From a checkpoint of a small transformer trained on Wikipedia: MLP 1344 tanh GELU, learned positions.
MLP neurons of a small language model. Each row is named by its layer, matrix (up: input weights; down: output weights) and neuron, and shows model dimensions 48-303. Each number is 500 + 50 x the weight over its row's rms, rounded and kept within 0 to 999. Numbers have three digits each.
After each neuron's rows, "fires on" lists the tokens most often at its 100 highest values on Wikipedia text that the model never trained on; "fires after" lists the tokens most often just before its 100 highest values on Wikipedia text that the model never trained on.

L8.up626:686570416585540464496459494462503501487582494405429490526575500432487542469580440416504532607553514485550464556530516595488488458480547521495476519560535501464536535399482570562532419445552381531555412533548518649498547520531507521510472514523556541490468532498585528568546544419579460432502514452443536464519457485529494491534508534420502475455525551467496603500527452551521472481424535485439418463565431488467519511512424455577530502544441522453407511566551533592537503569580483534581503530581399652534482515477564565455464432471417476524443505498463476553577547501544520469572473511440497501484427499559555532537572465543541491520456514537560520459553491448483456494479486489491515434469487599519495533508489712507493594553484537577499513507513478453483430545571567
L8.down626:551539412537456494547503537444420489482573435537463461489580533559472528612576461460514566532502437466528461528479558545359572488481565535548576483603507510437529477480444545517544476487550485522485463545604494508572514537512520498448428510476533537432538467478548474475569496505542492446461504462441486474477488584539604538530443597494458458429576532490527518559521549474504534475487521505456456389631487498546538525479508392516524495570578569462560539523584542502546392543537429521472400453560402561463506498469563505502439560501397485474510543519497525508525542504544547526602440478562475535449486443467459498496465524582564506481440558496411516439549452481541541537477507508584546453494536607425537458473473498420389570487466497548507487473539542498460361544504470
fires on: "\n"
fires after: "\n", "-", ";", ");", " English"

L3.up788:433462445566471528452432543489529501481526509481510485476526550524589486495524465426605426574495500494587428451455505492561522518473546390535446451553539346510538567507438503540537493485564433553496480517475429449500420470602598536521382528414458528501500566505468502574500519510540518467479428496462560560581403551484464519465512499448513485484490505515464433598517489492388515574487463510550496606476456568564443491550479545490528436545507553466404542512617503425455501509497503424547486574523428524467486518448507522442481483483594536477579552483494488549505541447482475476544459515437532505533441505677468453510463549409461508502518520598534434462466507598462489489423442450620464437503566491489449558520486488526466444493490545480495491522520497497502464490555559
L3.down788:534521578561520502369536501417519511462485443518587479478529487491538498453591480483519482574513509408497419494479539367537444479505595526550476532460517566434587567509466486541469481512522517546589429585488507489627453489574554521506482465536512542491516500386452460476589577519410557494485464482576427562467433469589437537455412548494573453490428596587502560486532488580503488537461505559572509563525472517488415508480530486422564496416587522513477482530439485379521418527523456515482485518510413587524508530533543588455501543481524426528536477548542469523469509474476483531427442586468469466529523376514469453567428554380469573508525443482536499518515566553437432580435576431532512413498535449469552484408520495513602449475426511484564422588467561549485493552412433
fires on: " by", " 1", " |", " ", " 2"
fires after: " |", ")", "ed", " Edited"

L3.up1002:562578452478542433485464563489445505406537509556429559422473579544492527281477416466519566487536519547502524544558544419492431479504507447443457418416486418532450572521506566442496528441535511483431467564479527504528442456506516424426566444398497508507449485535485524476453572522490490500388408474540497479604523548473543549452478478541574497533534525572522487569458486504597445584479529444544461558546468482524503533499475524552447545540472562562487447555408455455514540452596528440557437482564361577516521567426469540491485571511502459379368502495434454528509485441441507569513558540501415581460519542401465493544552506505481492439457411464533440464488559514525542501532460564509529545478527497477486525396570519501520577478573484594534537483478531476558489489559514
L3.down1002:505421475495500475527459603481571337445556556508468506578541518555515511494486435536524484528496468550559528578476539554508501509425513478420570505497474505550500508468481513384421471383522632520420560450460468532519567515562495547521552590542501533549446555517531448504576506550527505519629525556470599361552535417427508476490502493562480466543434456499455456568510396493486571472505414412414501491484444479475535624507482550440502533484401590571505568453399411413492512575566448502474399440545483451588461517541488466490430449411523562481472534544494494575497533594509510482532464470483473478492566442527367535476380498569492474485486513423608467514490526514417438492523451392507435528507576482470520524459441625499601425471502544464523497517555598460497444509621474
fires on: "N", "B", "S", "T", "K", "W"
fires after: "\n", "-", " (", " \"", "==="

L2.up1140:476540472533483568488405543509493481520486551602519475524514534454502470398479420460543572430485514520558515570502421501450471445534467592460494504510460598522441542460572510479469522453488513433457461466454471411501414550524472516494519492432543434514487511538505580467507518522522553425378339422509587448537491559502478451462477630470520508528562531550563516474543489461549426525497532522490434414525470608459471477478486533431460487479505528459494545445485371489470514400453421539464471430523461529527515478503467430507448433540415448441389509502448527518474502438524520416529520590503412486469448546494539444502523557418527455478449428470518473467533552503487437497534596579478470496521519505543557485412517431476570655483584477537467425441620542499487457542466489
L2.down1140:515439500490512382520462515468452396534539542551510473493519525473523425488540420472611508511546515541554497521539531541408510347413474491424612519540520551542468469458536528481540558475530605497507594462477381560465525539566505537543499592538448547526398538561526498561520541535489556552522503522525504379587499432523574511464460494489472403458493509473529438520538490471489507536565470544423549487511506523514512608524454520429433468514432561597524591412377460422473509439537520571493434486560467528508541505467527500503447427354502589486512475414465492579498553508478457445618556548552526516540596454591462539509486573484528478435574520482510494505490509453512506568591472435443484551403627505449590539442515561472484444521555662552528476446487619517426502520443436
fires on: "S", "T", "I", "N", "A", "E"
fires after: "\n", " \"", " (", "==", "-", "==="

L5.up910:588454438535448469445511539518515449506458523544542514492534606559486541442403524433528498525521588578511532500497574490440459507505544424537560492546522448466423468509481488482556588475555497579484560500474536510524543519460512494492660569477440509506564557451447469522476530573532498442460521493497515442491502496492556516571552550457441485493513543483502508667470505422570521544450540425627574535495519467482496606540483567482472557559485535536539382518512430451598501488463505549530489381514517491484553488471530464509436520571503517492501436450488426608573512526560463523482456525384373479508489559572515478580545472583489439464504427477488477406514600430584527463524519509535463503463567473385404535509594576575533513495574487428536527490457496399498430525465504
L5.down910:391446442565468491424492452499482427634496584487522561493544560561522515501478479547550612476536457539441555442525449558472464526453519514528441421535532497530512461465571480460566469604563620498557445471580513519494563437498501477525504545477441465516528512515524550492543510485547513441653560487560584500516601468450549529415442440543499551459539397472572539466491457453534503445536459456505556473490573406449592466538509509417568497521458613488485483386385557395528515584528499512514455453406476485462500488456536477409528511506505443392443533465614458481550525525474414523547516472511449484426554559524415515532530546452481641423512590485472415521448521593475474468482458362543552443465512512509391439504465448548495472549449589594411567435481564471460468440572425
fires on: "B", "K", "F", "C", "M"
fires after: " (", "\n", " \"", " |", "==="

L3.up739:510510474482545448514469444488526498443518397485448479451515513465583486501524413491526460544373466569483530506498511406467378543453500479508529498510524499520522533516594471544476483484456524488510436436517514503564494424496515522540490426509469494494460556513444441481469525502569507400512432451529452551527495449498545486458523449529464574500515402524489500587511539505511587491441461484584510518462426543506467517574491552507538659512582473479512494635474490491467519486480425499502499511507450491568447611443420507436457531498454465606448422547523521456439501550527507528405420508448516539485430456512446542504491568438360521494559512503459568588536463466431433419489460494553468446580459567505557548497516545487494478456522512596543494481455499481433434476429520
L3.down739:433439498510429524453461467558422537520601501479522486410576477607484455557554518552559514484569636493476482521451408541563467535523465460534510543593458514528553508535513589420541484529435518509462523543475551496431436561552567554505471480522492521567506459456438556466506539514514462502499485487542455549501575473479488496483496477490449443494484497456528477519454515518462554442466505665559570367479531485501411517418527563401520539511570598366561444554478543543484454490525547421593462478493499560497444475441489459472528471485468543587482484497505563472454592486552526466402450465524470433471583539454398516433463502519475583465599419497480580532442512570532471492400481487445495445510507506510554601495521446603476511493463558559500459493484517522416528386514444
fires on: " |", " ", " 0"
fires after: " 0", " |", " ", " Total"

L4.up161:521558501512483500481486498518525476458520519466495513524523494535482465470426497459476517379528474559536393518548559478557505500436440569545506458506484427419528507607466525449479471505508422573561577594497472525429475605488537502539486488442535536508480484567510476501507602507473546477435503442512568441556551476465472548526590533469557527574525525424454380615521529480490460480501489548540546464539515429499459459454523448427545558427550505551473554506495517506513510470541444435485518513529432412469559545500496509473444519540467590467477510528531483511589460549471495569543527472432528527478563562395556467520468535444600509526530443501458587507484458450540468542443433478547575509495491484498499419447492508440541473456491499444500537501585402508423565511454402
L4.down161:484535519555499478478492516498482432522465502505511487515511465540415448566410514486483481484431504463486573528489426502467463496530425493489532473532437571578450380525505545502571566559437509472494521463517524522525486453451576513568585461426531566451487496543465412518637445498475466425469492467587512626473560491397484396436466408452550434564509496405509454436538460545590514540572537500500493451569511517492452445550401505508475428524461425585598458529361524497591524471423483570520571395428565528431519525466517485517500614497503524525502453476540510515519474423472579574371462558459548490468437517588527495415504406558497585430600572477487526481522517480442513501456587406438463433538474574510489575547423497462580511460419465541511526468397611548403505400455533
fires on: "\n", " Team", "=="
fires after: "\n", ":", " |"

L4.up274:598581383459502549417538542452515453486480469575464434468494515478480502438538484468501458419457487578538462548472483559514531508482498516528510542580466602462415506511454528463495509377483502442442477458438524455492434521542469544493556500453560520484507434545545600411448421576441587512532468435476520470486458540426536529476494620523417489483517528514454505518472530544603494581526434492465444564491410560439525387424452546532486519508477445456523467547542415450515484391457479395474490543520519544517547567487524523443406538466448487468294469484517501517466539530472434570546485574505507515538470566499479499506560574478562457481387481536479488514419486476589534446593620447567526559492606488485539498454447448449561538520533502504544575517527513477528564499429525
L4.down274:564518527401555493435471581504528469465494447493471503460596522549524486521578483515533475448548406470543457545526401550423439590547556610510488537543549591511494514466467548521506494493492512510462434543524530540440502482559421580571588464381529521581560488548465478412385480497481520561475501551485520563527557535435563539505470425439425483423555507490482447587560430515531453619501492445407533409549406450457550473543559415554460486523461567455480581473437495503503438480507455516557534504536499505511438530494556520513529413577514531554567466509402545446535591441444548577537464483472504598450483474545529595438564509500548551469621572450543540558574461527624537494504528452485385448528570484574535512508471554489579550496472495538526540419500509527479483504473607
fires on: "S", "s", "in", "D", "re"
fires after: "-", "\n", " (", " \"", "("

L5.up1245:553517492595549588377544530438509489451535626528408468542574537483416497505520474499504499558501469533515458669374495583478449492474497499429480592633472469531539481460493549494616502505506501503539460474485493467492502554418504504375407410614420521529505459536526468507549533399490447434534554522470488540430550560571451507446483547447513510433402545432465552650471457429525640443492561524454459499554510536481509479501612474503485476532372577532489493500474454446547532475504535543485472461550383584459527552478439590512489541570482438458459526471572535547616502493494578551543477486532375515540534495532465472509591491575507498527525540545496468518486575465472464427417481558474578513597530526496489465464569470563424523532520566555494544466536475488507444552476513
L5.down1245:500507437442474529471466519575474489488564539477438447510526533532555532456489466458499527549468538524504473448376591561522574474416544499505567590594490469509466509435506512533473478430570570526495435423557502505508543550474627554416430461526490440447438487538553452488475553496506487487429550483464406516475551533584547465449454550463581515421426563475519515464480501517522424492534547494436489429536421503476470514505426466545502476539488544476512463582539577480524516446561484532512473585573446581509495509375529515411454570500543610517562509414544548458563512364511541526558450520501519526523472425463537500563497624475463566460491525522454523524472483487487516512499415635509516574495555566564559515536486476470446548458566543564483488484427455521435522527445469
fires on: "-", "\n"
fires after: "\n"

L3.up1083:591501500478616438430552409450531592536482483466474470543491500483450419367415448542522588433538508501488508469567503495484474532412526490430477543535524493483434470549497488479502525501477461584495476447485501439512522481540461478524385467408545446509422499533481472582371503460441575615596515605513479461450608469449430496545489592431457527585519476537478460429510438554501450529438584513432413534562581470495492548500563485500533486531551545503478535515326514526490566516463525513496490511497410517455411505443594505505537536521529465472493532549579474583484521478533520467501565580532507476496276544464583476524487582454488474499579533471528475509476515404527558568479482514444467485531504532467451441480482504417445554521500448468517526446499584499517598470521504
L3.down1083:570423570491400549505546457469546384528467517464468625572420472508495462540536518479458541457531508486500516467489558510506506506487605463488479462412461484538439483493498500591419473435507493489413630324462509502491518592541549500460424545541525478443513518430555480521475583482433413568464490494472459508435507566380484499535596530444478459606527430457567518496458482555525453424474533403552495520515481509515484550487515546588533475533409509577484465551484438570475500472409472560485516435540510557519542496495530442604430474447547460526498583491434506493435486480571462548464539432506481531593527464366488506539508522445505514614527455488482378499485513535516577543438417395574508502516489547575467584526479449525494429539526439451524498489571522438561452540620524
fires on: " |", "|", " ", "."
fires after: "\n", "|", "-", " Year", " No"

L4.up156:482503499551407521436498535510443505415473461497456408609490557472448485468517486412466590407516418501536433556450457545490497528443523473480485605534614471525490452552505450435594492477450484493587516444463529489487511475411502497438391515500515477523424467482454528481506533505542476443457476483476480500397504501514430523578564499486567470481516504504561477504508495512514567494403515553494496493450469495561459531494559522509497502482406564579519513543578586537491504428552551506516539518531532462509467496561523565428567416534514508468536521452562444548460449527517551526533555536580475490523482523539550578499607526618545469482521505478499488470524503461534512374509452486519487475526564528535517452470515389564466525527479426491518534538597576481538696496535459
L4.down156:513477507506524521453495477453543472520451503492461475554510649511504502394549425358501560458584560514533505500444472519585463490475490376521570543559570442554521500488556430486505514397479541424498452419529564495519490488462475505421460436542481451384482482459533557451511503602434434473406546536501436486379560482465559568549560518622508563399541444511559520472505567586488384478492516395635525438412507518392469508506502615469566502417482508549520505525488590473406504470575563490493551509515506554512521527389481451373471611554487534478526486492524524469524442446477449492469504551574513508581443528519436491528463563481466501439535507497466404467492463477435462446430420478528484473472578548500527468574551538457425436529543480547555567541623562541540535527523428
fires on: "-", " •", "Career"
fires after: "\n", "-"

L2.up813:492432523517591443589527465537461529455560486456466526532418457597496463512504546546547453480481516491596487583432446472502507565455457523493521579547473446535573524466383479446561475458593492475517557515446542459474413508516564523463550549531474594403542510518423601460445499606471515507534510540558571545494531499516408524488542489525536583499522499532521510447463522523527517572478501475541561452496492545543477480467528488432546429578455495479421543567422460568423533546457529523534452462474497522505560508468457516435467481484476434511501544539516459495445522478597533538585550469455450538467498460442523488533509495520499529494537510416488506458429449522490445477435438500505520491544346574512480439503469484503583505524473425419499493444500491651383412565545429
L2.down813:548501450442444496482487478540528514497490533427494484468500496515494440482466591520429483510401532492514440535538516475493463483511526485509370495476548507564504482466421482522487492434417527448439522383563554478522575522479527484522462415440499547365582508593452456526593503476549466556539541512549530487554498415469542553474519519542485503511499405456503516351572477503420544494454607593501548581479653520599547566509480497467485485523522492599512391569474558531400584519520495444512501510427456649581532521500516500464496496507488541520494566504463464529477498446505487506477467571561465481457417450530523490540473506478517498571489504473526523498543504552510521493515504550487425448484467462549547517472459479530463434523510468537500503562515527472468431524475521
fires on: " ", " -", " |"
fires after: " ", " |"

L3.up283:555552469520596479418502455483551471596598520519470478487585484475498537483543475571485473434567507579467379594503556553541517614494502449479515481555484464475492612625377499602511518502416432503528529476473513436443487523524528491507475459483517483556451482487556540419531550447465552545455439430515506491537594532475563505489416496435607547487474527533475426554540391529536481577495560555507565507558505488465469488520607414462503535424459476469480506578390577515542559471466478545562559502469488460472383511531518542507369500496553539401482505487534534570516451418448510513534460524435487590472372520459517483493514542461512474454512526500575452446426338459454500472497565481610503468490448502449436565454458487448483507466555482488516488514482524420509618578516533
L3.down283:540566471490543538551431460467519512515506545440488483515406485423452480502423505505544542521498467510436573564529554486459487544427526505404510469478538438496426629549580497556514492465484521530529519512467498486512550521473502401599540493445608465479433567471443478470461460433455519421458511585538487523505553534422485395485499441447437437457501575576472506458550326550618523468477555516503537535552503513565487576523550520454543465531489529536496550546434415531563542510497529459402486565486448435487504485471466492442460460454519474501589523518535526562512475495533499620473517453495543526415451524613486469534480483478543558442542521478563472481476498465459570460487492561527454528566495562493484409517481492401472487458454563504441547521448649442369526484401494
fires on: "\n", " |", "===", "=="
fires after: "\n", " "

L4.up1324:465462541466491439468619537512546575549418400547548461473486585521528531504485536464530427448493564455525494555494418461469536516559544519517527538500497450399580480529561445524495489600540458555522486516552583524489447573501463546397559511532405536496556466484466558454511556607521516476624477525526564495510539537476500497520493451513493543491514515466511572574538534501525496479452504480445514496466479537520435503456451356591479524488490524515378498537551416506493472532499498505493515436482414486572527505578456521483443488581489476593449418504430493451470454557486553516488518491489442642404379592582400462462503536449497401494531405494568520460519476450495477549421476530384426465586442572494430567425528521446551567438398570485502556526479547508463577476521476
L4.down1324:348496493589481392486488508566459410528423512499442514487490429559448439484476467454431488447488561441452463479492527489399436511552541497487529512399478466505472612512432422439438508451490458554442545459434535533511470568520525539564374455547407474501468640489499587447498505482518488481558557551505472564566472447437463513492484456479548400437541448560511565417433504443466514531493490545414556543498558507505476554509531474464560425549478525505610466506502548468579495473449475531525393521360480500575534439490482481497533486447478560365494495453447409542502449493519506519408487544528429497510545479493448573439470396474520584474477473493536464432477458469470596495436467502453462520515534488502536545480473490512604511493546556466456473449483500467512455472494500
fires on: " |", " 0"
fires after: " |", " 0", " ", " 1", " the"

L5.up108:485461552487484470557594558493452467529504453569477402567502469499523541484467389427583543540446515470441468561545461509518459414593447491484467533503488514493501501567456475506545485501482535535502407504511674499574517491458563570486395439448489625462431524566501479498421495457553557550467445484474511529572526500509436507427469553561529482519534478443418510478513461512400432474468420513465500524513483471563443512489511540515516566479553484447468520540473499492543541626441501509553415483533526476442561506360539508473487519423546516619476534583476458427478567443498503415457486515519530474490424526505433411507574449595480375536527496569452588492528461442471492434455514533439536551464484533540507497480464428472498498603500532507466494393512459557495555474420517
L5.down108:561467517554541544459346462508515515562520467591546515465525559502486505482400555425499545610406526516462591425500554423502550504386538475521521512519491469525527641505546452471508568451494527544524573586463413434424483467607477479603591526446551477524444475593471462521475532516484591472476508517508569448496506504462536549529548467465514441532449481475507475489506517516535482545538543455450500575477527526509526551497469553486534401454494462556548392601517550542436515591518429470468468568461460412482552486528443496471420483496393485476563485527566463544550529492470468503512466484569476603438499517650622542424438577444497524486483536494537495387524453554581459480518485467526458501553482508402444537485498510513497548519551435399596519544394588466538549546588553
fires on: " |", " ", " Platform"
fires after: " |", " ", " 0"

L3.up774:482462487484461567496382405507517534460452440503447428474567481565479483482498547428454594545426513485586428587436493474516544500444545466471495600578457465439548532561507455547535521553500449507491574527450579374451436510497547484533523470503555511544441543471478432501468481485506408392460561545505561472494544548583493500501471619535484442435556517435585474566516497593559500375486513526382503469420446553513440543443529490522495458497507507451561467465449446524581524459506429494526526466465474568532500513512510500412435475543431563435616498544651480586553460383587543570479473597543516523489373511497503497504535549489550485436546531435450426509489521412477539629422460456523460525501460490553463480506425583426427520469517526521497528570579495569534558506473416
L3.down774:552543545468444506602502446475541520480436516440586478491533484547478611445547469530451465494476560422515524511557474619545453451446485453412547497519461494575470443559480599515530545479421527499430493536535470529496505462550504449454463494538562475493482506510474484468517555405593453480486636571523458515443518465483532459455416387521547478536538425503464478370474573592533488462555471592585462458507510528512551413556532493520376490417494486536558535636463485492502530486470483508513547539436484511500489586456525552543408574510498553477542465505425522522556541359501492462518497489543599441471537451509510581513524549468432552438469568526409491575449438536513358541473449499509451526377442535490472557612598553480393392457451485576417560553465585540412459591467516
fires on: "-", " dis", "==", "===", " re"
fires after: "\n", " |", " was"

L3.up494:475577390542465452482519574539568598548481508575527464472514499496501460549473465468538462343487475450544506433469499512434572503461531466487514506505566561514496418450549540438511481467487487572463628548531502580594459470507397461403424481531507469645493502445433418499501517491451437523587449556584520467538556489500455556511552555522538495585515525553520502541490556510468479479464366478508433439467574423541529442490522544510529429580495414502455513505467522530469471506499482535520574497562533542525490584483504517470525446404499467580394518462496376569480524571568494492509389574453533512505626498514403473459502478460477464437477493465455539499518466400452410469513464517562509574540462527529614431546450539530531492594531477442549542490460470566451558434527457
L3.down494:491410508514505443657550507500455517552535463500483481512502468412538523617408528405679403436444557575512541494497491476540498583449446535536553494487523493442504436467505568529448412375543496517508490583459535475430516541509534454488466459497462567491505531524542406539498573522539660473436540505433541594526509601552581402451540444497559447372487450536475483513550544555416492513446476460477515519500606492415457449529536463559477511474508468576487504455491485558535581503508551538445571481454465490540624424565539519499414481504560421470447479511423500488522474454556488513477543511460499499449578465531570524475505405386492536515502462573510586506500445542574513548434454442497501477494552441502539525458455456527534524571510490572516460445502562436481486452545508
fires on: " name", " population", " Fort", " ship", " board", " number"
fires after: " the", " on", " The", " at"

L8.up29:520418480548504442575581427487570537575526550554452456567449463544397459608495528440494530528477502468503443463467411473440487481407464470544461545481468537475459542470467555502512542522544470486521479443511509473526481535521527482461455468495438460446501540485458463509529461528594562486525547535460462556579436564565528494403499529499530527503467501529568500655633532525524576507496507513425547575499468583496457497362444465467480475446488517556538569431451513511529433448436459526477507546507400518520507506495475464435472477495439519518416503548552439530454463465511394485586510454497447534507479453534548474484489523511441493560431501504493575432442494412493481507488576586507511548585511521463495545575389531524553493478527444538511480460449437616546444551444456
L8.down29:528512569491476545501393475516522504554508477510516531444461490469542531482520505468483544472442548495474511587490554574474484491628560519498529448543532434459572518530523490513385542469507494464442526497371490445521517474528560457576492537452592510431430542520535559533454531498460570450524533525519599473532564467497535440494543431456509563530468515502468458413498447424523546495448523460545599422516471469575606442485466450546533514489542425503430482567484553425404519583537544491498509551556505426527509539478456519496547485455486511433533374459479481491522418512423504477498404469498508527584465578538459554441536466445450495512631487528468416465508449465473476483508528469524435436493447573495444465563471454567409368504501536545471463544522480465512537450537487
fires on: " |", " the", " ", ";"
fires after: " ", " |", "\n", " In", " is", "In"

L4.up400:491554496493585514506447533598461527480513506508585435559488455475524571475459413454510495500442546429532420415446536446500534526531480526574481472553430496525495574552475471514501429524472473595443548544368540409532447451517479421501598550497401486515542475434578455490546473404541493499530444485473520593556463460478493465469588499450469540484499511498460564503495415558569504506486420519482483551500520446472498483477537499460573455437518623500470473472478428486441463539532561600575467482542428492562418447467547477497580523526419471480534567489406483482533488524489443570491506600569408482498588517495422503617557529497484567518562493628554557371439535451552454455536482521520546546473499543495474470478500480578510467515557511529502496597441538489564419474537554
L4.down400:432453393504516432588412548488578429590592530476479496542567487524473491416496440442560550461663456458513530482498440514452375490467496489443472587477491489517578479523558394469532434575453534471589522428430513512490414526488578512495511522490521452550512559598491459522503599471420529459471520463567539523533562429479482481536510629487484542423610485516492444499542474530520456496537533451533559489461501531443532535542434462432516461525489423627544514538492458552447552501591425489501419492513551527602471518493405482538460510396475503467485427491569472559467479581494435497494582480520475543430489587491492520475512579538501492517471526613519485441498528535561456574448529546443452470501443505467520566515478522519453514452486564609565556549559445536584525448505439
fires on: "s", "or", "n", "y"
fires after: "'", " (", "’"

L3.up793:505548489488508526570510402480443489447508560447465429494395484521557433481534494508474407481639531454528496527494456459498473605487527471458494510502468459439451414507521474520580540512555487497521557455489610470510466510461464514427458494494486571542552412508593457455546604468562481504527505507455589453558563442541536588497519437536360613439514517532486571446577481602521547471492468504572438480482532540543483493494498560512483465510555557476485476543505501504485569584477497502475448493536480558570558613461506527483467522499503503574536439523571508520504495486473504455467470472501458550505288533504416488483443435509434481506447516543401498475501499569458437507531478603537529380529540519480579478479450535469555495423437461521512383395502471513475511519431551
L3.down793:562545471564467482424451482583469459472553554551451530460549482520479519490494421490425477420567523412521475478513496615480561511533506448513512463546498556479566412565489526525469514496455529440528550489473531542489455467508439496486404443555445603481544440463559470413610480474509599450552449562501475538544581447501480490538467512499482587483471566505464484504479517508448491428521440533493536452516507517399478552435476529399413575535482515542530481449517439508592506634523538561480433375483448516647434545506451508550533422492573555599523476389482485528445556485463534596464513535535507526531527575494540549497498442541418495410407524482530492482433485479436507574492422503484512512515551595524469596486457468602542590528513457499474494434501542545580438453456499
fires on: " |", " "
fires after: " ", " 100", " |"

L4.up355:575510526487510496347569491576511478535530421548471540446397564532541462483585535495519505548499521564536464475596439538499491482406527475473499458538519524472472579509425538567471572521487523675567419533476574476447483479553535522648551528528542556562415510541466562550464572465406530480514432566562566450463546509470501460444494529413541524464541526542449416510501468539551445466449525544466526539503495521570464563451546471487474562481588565449482482486419461557531478466430486473490468485448467419478500490425506372494478531446595471473493439443564439592505400485545439495631482523451487495440462502497506528451466509489496465524413576507548482512549434415396530483503515505563450536566531469469526479530501525524450475502505510550507467449455535453469407573458585
L4.down355:477436479523438503582493424457490474527420493456498529550578506489506518487457497545450541499628548427440567485511552563536496495513504484369502511599547461537489456500594554508438535454490411499467490467509508511567500598499550433610394439342513510463427527489591494492369462439454546485559460510495479507531588591481465492431548526490489521525564483496509564457563465492440451450508536462550479523491426422582537547536458510418488515520428528584491520564445513513515512520536493591535506469484461448555587524565490426467522451509478516457426555492506481424574476538518489532591552425486485457539475518509453589562526500457473569427494551434518421505430515580522558524477384458593534553496425548515519441526521561461525513525502514558509570592522557391463515495595517
fires on: "==", "=", " |"
fires after: "\n"

L3.up1302:473489493482494508463473453525308627466493548456444481428582513540516568509515535472500490562486537430485505595538507511548495511463418612506525541525410507437470512472567502411439482501410479521481490547406501569507503465458552382538510482509473566476496478493432373449515544518389401554410444490604506524481485540521619369538511510508406493557463586505499544510552570491464564461518590533494553467461419458490573452492520598507552553522501477513495526533375532560556449467536543556485531546478589536510496509550582434482570499446456407452519463537476557477503472526531459447487430494406466565584482531485542499623553499519441550475474515462551552536561512553486472515657499471611560582558504576519461559448592528523530469479541469459464473479540453418493496463578586
L3.down1302:430448497400497442494455400583482471528507520473510559410552402512526496438444544457419522389374527442531469412548544461536562498491534560431502576514489450520565408453506501477400509454461476558511493521500524484501551489464527486552561482475550501459489552505500494583580478455446499490460412493470573531469429501462512479515475510471497526443501456506519505404488463507451508469473538419538428599569533527553538473463516419380404489530465553538435497495492569551507558418503537440590542537451565467487514487549453413436523450546525493496500466469561478501424542482550511437503451524563464451598482398507484487555541440577406500476530567530437474531556460568501503457521493483467505520466541447413450501521559600482555423516571457532457563470481561468513563510476569
fires on: " of"
fires after: " one", " part", " most", " some", " many"

L4.up841:483454397401578424422507473345432580476468428526471466448580590573494463486516531475494461335456573446525526479535425510484529577457584469546534546527393525533470518545488442442407499503520559489472454466515551500451449458456598507465542426526454469586517534518517469473482551536413434480465426585554462498473571584502627492582521485494572503454530561468472526475497503392410589418559542490393439459510448487529581575442445551497495573411469478530501489433512470520497366433511463462462519546411564524450530499514485432435557500492512525480479419455553547481424537602546481519482484475443496459551447481528529589486505409555458505469458551504449491513484496498525425435539538418476490428392511451500386434575492549449441467542510494507368553540497465504477478493526476
L4.down841:484486543495466477545399499452439451475482521523458585578558600485487548435448462448565533525515523521534598585485485477342556467484596469552496550567516451423493536532469493486469433491378482568606516561493480488506551514578490559622477524534535453598437541558614456449547580510489501516452415575496577575557505532486447506488431381520494566406444496529508524466615461578519558604488492530496517520647461461456516524604455509403537529500524492585469455372567486506446441440512414519498445503462489483509580475463430541441424497522412440487428419397415515587425523526508579576504544479564542435470537471588466499457502492499498523542543494554536446493535644458517635498547460510517510482500449535488493512492475553591512418497570581484448534521577497489440551525487513
fires on: " of", "-", " ("
fires after: " part", " well", " All", " non", " most"